{"activation": "tanh_gelu", "norm_eps": 1e-05, "init_std_up": 0.0231, "warmup_steps": 360, "schedule": "wsd", "decay_shape": "linear"}
MLP neurons of a small language model. Each row is named by its layer, matrix (up: input weights; down: output weights) and neuron, and shows model dimensions 64-255. Each number is 500 + 50 x the weight over its row's rms, rounded and kept within 0 to 999. Numbers have three digits each.
Before each neuron's rows, "fires after" lists the tokens most often just before its 100 highest values on Wikipedia text that the model never trained on. A number after a token or word is its count.

fires after: " the" 22, " no" 10, " se" 7, " T" 7, " a" 6, " Li" 5
L3.up487:563507490508478527505449538481507446560477522516536550562490525545481630531504589471533533537451504494565536571527502631617570566551459421513508536468445482540516499508543499543588512451469527511431525433595404554543461483461511540476418480468452442506524498488514480478527429483520516467485464500550506463545527459455600522518499544445560530465429466472483485453516382399507466459477515529497505510508483568444537439515460413491478473475503537448488570427551445490506411543498447551462494461519365555506504540506542607450612507557533559367560503464478449517527514431555541523
L3.down487:513477518428543540512471473435462512540553515418498569504476474516575484511508577532556551512507584549452422566414499438496491467482549631547464564560482545417394460444452569401408480520511475463502538450528502472467485525455433551495492477493505534512516428543403490439394524491487471550455447528576499484570539475536522469536465517401454527608558611546580470538487548513550411484549539512530469560442483396473559463596435501436550431502570477511505495462542445493490473508494523518426477463464467571399522476470492618554534473551503465561520495517530485508449530439506579472

fires after: "ic" 15, "ch" 8, "mp" 7, " sp" 7, "t" 7, "e" 6
L2.up370:525482491520473482537501542513541560504464477558569512466454428571464541588507555508494532485478449467595517506467541504588493487537528546486486504470476528632323590534512589502560549464491482463565428527508472540632474564514454511469448556533523496530478448477476536503503509525422411542474488454464488544501492593540517459513469454511481443524527589575501510471442441427471420455483552497538545562411498394449481386531498468528460479484473574450453478488460501524416392475459429472490476527535526504478460562525509443596546460565580512539558532444516611473494461430472507551
L2.down370:554586514526464564545504516509547477512525514572580480580539456631575451415474484437534443446518495487504497560368480401488520474493523468453503436555584490562423455488552510529516539484457434522576461444524464439522478546510517529460353519539505540532490572584502471401491561534539481506470507453575531457548390479502491485549427438570551470443554576542409534434482417600485521512484537469475582509475378505471481419561534510522480490488451492485392521514504455469506509473468448533505487535496536496538467598553523439565504507519465567526581350502509461605475413499479501505

fires after: "\n" 44, ")" 7
L5.up786:479554376444560547509521476511531463488531529463547473566468479391483534533429435499413517473527552466351483488554543525569562492536581449529504539478465534546479449468510487519518562436571513492476466593492589462528496540485566499499576539493526500443540565452434483437520501488437494551582516589424555561482608471465545483453431490475498499570603592570466489491580438514391458457481522536414558488460510488547525437588552445523453461575498527445488508502491478440527554483441482501546415499505464472566521525554604616454475435523541537484497524376529486435463529570621544601
L5.down786:459599457545560503441504422447604461595518522539490628488421546482503547521531466581483588524429469462500492600489423573496557502453580554513514578418501476499572545507509533484549542513481486548458457437462517447506498439506535531550490498496510486483583446474467476487522479535420577599472541547535545529481452537510541519540375447493489530533579516442406455513590516548535481462526531562569476550517455587535497388491478467511441434540485507376504521454460524419405416489450456511466439507467482435530569521463496499533507456374509498561467540528489447503495534576480491560

fires after: "." 29, " The" 8, "N" 4, "vi" 4, "I" 4, "A" 4
L5.up666:499490467561568559564528537560470454453540441642492595483460539411474447543509568542420554556431566483523612508481500576531481498499535440524455621403482490528502421500485524495569496463484462580506541467567664469520561539579499537480512496533412365481523384563477434489476552501466452441478434560515528479540461520447546432496510418472507472527536520494532551410565497573475468474516472525538480523474476562515518486579514475459448415481537519477409608585564498486531451532503464568489452520553551550452606490520567468515500475511503521484481567461498512480596462506463432442
L5.down666:543513496423431401577528508500525467456505589469557497588554517497488509509500588515569458510474572579505552468573591478521536521528466486459550459502530507533533553552474500516410446535429472581429618466358521538590478443455412566527476449463535559491523574534382426488451516464415494523501502501398522435434520462524523419516544538419560526416411436487554480490513514554503548560498512446494409517478500576480557589600572520505478511461372562634404487481537459465476523583502477569486545465462514567532533537465479521434588512528401525520522495472496407504491592432487520376

fires after: " S" 24, " So" 14, " Sp" 6, " so" 6, "s" 4
L2.up669:571600505590536416519514453507483491504506506487477470587563505512448407477554503484545492522495411403510519462520540404515494421497495476525547536451604560499496504520530508427503577554461539489507584451403478468518519534521566503493502537447547429480457531609459440526584537550420509552562485430413504488527507535527513438452526407503559487499528435478498601463526431445428373462528537530460457430455487546414546508484425505587401525520514597472429494475543523524472537545437421410531478500409538502466553478488498522548510520518516471432491532431420473552472512494450516489
L2.down669:450564597525521523532511516464431490390441482542531497526448546447496482424492464488520407513594469567505441473515604540500463520397563469525575533532540636452443642500398420444442430584495516491519489484484512463503451478484585445451391489500450520516512533532549502427465492525542500536630559477491504471447499564521572559530492516553585482503507523492534470499516513468466482451500428506486476491482562522491450526543462517552496601571514536555423447552532492496537418527501552475451541479526485497498486532407515526446505432533466527473494552652527492418452447565541402557

fires after: "\n" 48, " " 21, "A" 12, " a" 5
L5.up250:525447489545583573481592560572523502573529479647535551562565510451459590408463601441477578537492526529551501582437543448516513550502433530457482456496549472504449487466456627450551512455545535503496507582520539443534535488411476469393499538545426504480467471422460503440461526501418468517503451538515525492415494521493577490433499590520485478594486591515546527497511475576548558411386462544438543576468429476476466510469504457545412519451535475512519530534508524463451454546473493509590522388511511439493488529534500428522517512518529402477554537498421479499534573452470522563
L5.down250:485450476499498492486515536436506532480491495493454609562548548437492495592562423571436484548518511568514505515334497471548537590464397498522588558525464461431486410552535573523494510469555546484500562518510421470530535475463537502531463518534525543542537514414458475512486502495548415583555549580569531543548500515420433546454498458478600495488476385556449479530528461546450395505513416535488485477490478494546569518473492416534505453506577489486441485543428479412487468461397458556477513474458485592449555521501545403558575582472399379547505452478458373539428475438452551560

fires after: "\n" 44, "s" 7, " However" 6
L6.up212:581456427595479510474533510513519407452553498529494468589452521528511503414439531497372559476545519413524533459488544469624516555445553456492507441478485495566456529471525524452585560575505411530457536520491529481509610515492516520462519569550521463409562450512551434431467552533483469494484479459422609544524528577402438577474522538479436542474542510496457567404493436463432552444482573515578552509383563494545392525560556379511537455555590530471532599430544488505431527430548481603573481454544501533473525594494630542467514416508550476474415520466538505420537518507486489574
L6.down212:514477500518486506470494551492514379456500491456516489555487514532553459460505515478475493495537489490497503506517498452503515474504498505470535447506533523510521495514499540497509522517503502519482496469478468488496534502493469502484459528504486506479582510484510520460522511481537515480485501507496513525494509534536469520529505580513474495476507474478499500465457497491502529516477535466504486487519543534567500543456529496509502509490483511515542459478483485540435498462667492521505480482538554517303510565459576512485514504440544469500000485486533524435509521523521496475

fires after: " re" 15, " due" 11, "re" 10, "ated" 6, " su" 6, "e" 6
L5.up842:531576470494498417392511528533468538516562363445482369566381547431498511487465604471480471404462577518497456461526537466525487506496513487408437476530540432525395517534479477585621467559514516630463413584531537535530509538531390553479426486599549491379514534480458529460472503556567489549508454584559457537490591473484526478465504461459429489523518481536496452501485574524441561457489562502523459565485557469471521455549569499589513560461487466495528509422495574482517520462494554612521595425509560534537463498422557414510510522534504482443532468514451493436522490497442415487
L5.down842:448479527504436403526560494481460457460566590449498429505540477509481535556428524628429622460524472584491481573531499457492511469433611546508481377553514459488533513522497390483485521427466432483435492410481529589531559511524524552451494406520500490512522496477533533390496479490443468408505557602508437519471526482500472474555475395533496496462441513502518439521476467471460457433546541489446480496585502428461409535545558547530439516468414606523440503522478570377500568513518477561565488454531365559562572387537499469412507559510470596420509542450484545512552454568545470466

fires after: "\n" 25, "-" 16, "or" 7, "al" 5, "s" 4
L5.up880:464470518442589506509640476486536469547430518432488553511424515426482506429533491532431452604535513446402447470471565494509530460480545468390531518496552564508496596559547523510511474464536477550499439500565567466527486399489473477471578481496405469418487471551439510453521481443467426481549446495442492500473522573476438589416649487508495506513458467518498548485513464536442455440504559408434490496579498477518549443461455511485448577455567539473473512440569474507482545396513431543462460506487488462556599479481550385535543539461555538537486520494515449437475482571599519576
L5.down880:428496499509479505470404522486557505491523444593510462577496490555549538538498554496511522489462417543533477493569464424467462560441431546585455540571476502478538525477423480459486548575458439506573544495535490637447468538449498566435459389456591452568482515506492468498457464485528551493442575491569488408603437467517543469569464524554455543496457510448528494497526568484478576496447443563561526529452453387498516573487621500455458465480500444612545496481480493452587493555452518515546545490458574475427447409466419674530459513523522431479556456519542489529564481472357416422

fires after: " re" 16, "or" 9, "ar" 8, "re" 8, "ur" 8, "vi" 7
L6.up48:445517565508506427443441476497537488494543496522384541547520457437473454487557550474414468430464571501553543494567525521483570547536598474501461496608472481477558578479507503582504556536507494571483461533514508435522534529472438633525500482580552420332461464493504505506474601508553458471507477573539513466469554549465429562521503401426434502494517526518425590434497580507450469516472568520555462478557526571496502469458438572506495569502503522476487460485547490460502445484512552591440608421494502476501463467446544567510556507548500496484497454531523468453527519451546529550
L6.down48:488495364473509524545504490569501453443475526559556511536432445512543537500436542505496549589478505544447534564387410542481499538506450463557512563481440428479476455519489433501495567630461425579501513477506505535495575485506596445494479444453460620517496548446509496515447575499471559534480452520492537566550478445471578489522445456498469604468445457449535480545425498447503386418607522411493523569514497536478503564471508429427384526475505497432550446541498516499539482438457609474560470525546515641458486490439463537434449526468471485467389476459472553483459429490490492481

fires after: " the" 19, "." 18, "," 15, " The" 11, " \"" 10
L2.up432:532496470608431514568440526503518509466538475574573493445557591446472451524544549561521551461442456522478471459538500509551487501522616422528503518453498491510538521513503566480509546565492440522471497437537466492537524398514497505410544440523461428468462431557497499490541484497492538510581530595469561476447537572404516510508481538457465510489484459499531536515611488473538473524489555424446446538508456554488374536511515440520491444559490436559460572459580464481493369574458552593514572463518475452560540519542575426429537515505478442480506526359488472446554536515515584509
L2.down432:465430545566452510573505394510429456429521506454509496499520526496568473452566469583532421616436495482492467528470471514463447424530476437487566431544480450461406547462422446470530469451590406479516430515503562512516430503538529459534559457497590468564451438487467508472474460448464629502592608494498534524529506463520528551505533469493544491500519379426543481507516570499504488472549475585497446418452549580468498516510602531533522522513517518515475506559552562432454564469515466515484527495595530527588506460588486506438437458481455461533510418428507555476571427539469483527

fires after: "n" 21, "|" 21, "\n" 13, " Ta" 5, " I" 4, "en" 4
L5.up776:478574488534542487497515497495494454485535458461488574463601549557454509546496519537525623506498540562478512515497492460485533545462575383524534560549542418558559486450491597554471601532534515571482544515581464504490543542474570460498512496451556456433468486527513509441622444478446516484574492566499618550513502473395488595504496553470506487524593500497579514509489467471516466493393472558422518590514475582421558454500475476516368420637503509530447499477535535420441522503456427559467417549475500514498529460491473515516563591511490513466546474454537595472449548554594513515
L5.down776:536510493488438484547453504561551506475525486546547654445532540517489464561497428536567533558462489506537496550505489451567608488549539487461529495483563472540552522498527448470499408512505613462459549520484471516519536531528617412537492488537471537447545495532384489477521427536533438546532515491642478536564508366434610548522429503542523495442473473528559422637508401487519530462416543524527543505470427506491506500517526443537423505623467599434455418589473505562514464513478442497416434542565501477434435498493450467485518513438476503536541461520502544495468432542550453485

fires after: " the" 25, " a" 18, "A" 7, " The" 6, " and" 6
L3.up918:478564498470471509538502537470479481521504486533543543501581442566393620431467636471468516489499516503573469529446463524612550498527477464392476538515506454544454494473486516573485598484426491580537459554592464521550551484530545475457425542573480532496463535471479523518559485523483486491491523511563549497543536538490535469520395551517520500471504608467447571494512480471434505403503527519439491653331524467449440468548501463600483503539482557533503515503599417519511440487509490485531508498466501446493503592500554459578562565518471405457506596415465482572551498492525467472
L3.down918:536481554447470507499510436425460474501509455416463478504589489426516521511501475430445501561464577506530435462555382523519466446501510542514497524595476563497458470457544428488486567477538451458542539545615491503514525504542509482497465518450460602508447439473459503484457378427361398501516555451619489472497484525523479499558621479410463528424567519536542501439609521531488494479491518576582461477508549548525556536534451507436403494542451600519535437507493491529477508532505518542469550484453545505542411520454472462593518579526586553531530444593476582475460458506518435510

fires after: "s" 19, "l" 15, "al" 15, "el" 12, "d" 7, "ul" 6
L3.up943:490551486510676405460521557488525513474524446466499428590466530455506498515414599452505448460363473519346589411528604515515486433527435525412507532519470516508591562576464501513488529556515522505492496476415590427509533444552499623450492543557561454436449487489506559501504495468506415557446505516432490508518518498495486607418454486438523486541520476490473511520560520556377533474550466438467469524416550454458523531504519581494487500506461485467563416374555544421474507496556466515491583494456535466457575514505532421392560507531469482520498503541521405501497536561522517496
L3.down943:460507502553509456549522503499537526392558467564460472538531512531513675530409530563490392491553503489521488484533538528473450536490515532506460506490513507423497516472507493574545496392534386468468488468524497524426469454584579506591530524502474523558521549533498531475405406513507432559495445466514454433403459483528491542536456493574402483482463508508478471452617530504395565496518471543504582442501526493509616457494632529466452494484501466464500506446470465448528514565607482532592516518539481401454590530535472462530498524571556553574437551469475470494509433427395477475

fires after: "\n" 88, " M" 6
L2.up572:554474476548550540451535553541564507557498437514548494505442581564464552467499404528521517471427517424503480466494442482559490547445582449469542513556560343530551563512476623606447497498542479483523560505547518501534510508458548545452492499449526461455494510439487528421479453591489427538570486497516496534533641518374436544434633509557559435469505514500477497477506424443486514535520470580404539482448473471490510439539430386506543440555532564411476605482466528492464476488480352483549439527478536432498560526475551521521529541497513545516502488476436506486523552581508532497
L2.down572:495563514540501482452531494479530496439604645480568510521554502440516524600492499574545555482406558495643531461510493464518421486475540431467537487451443488478460468495485569574451402583551520463534607472436571474407465520475527516453526441499516493478475532374486505473551453477510587463502501452460513449457487510563559519512463554478410399464519477554440484496521509530534519477465511498512522576407473570459517417477473536483501441522528525462498510476491477520470402559359473544496472475472442442443557465582501576528570540486531503547527552468448489567488433579546614503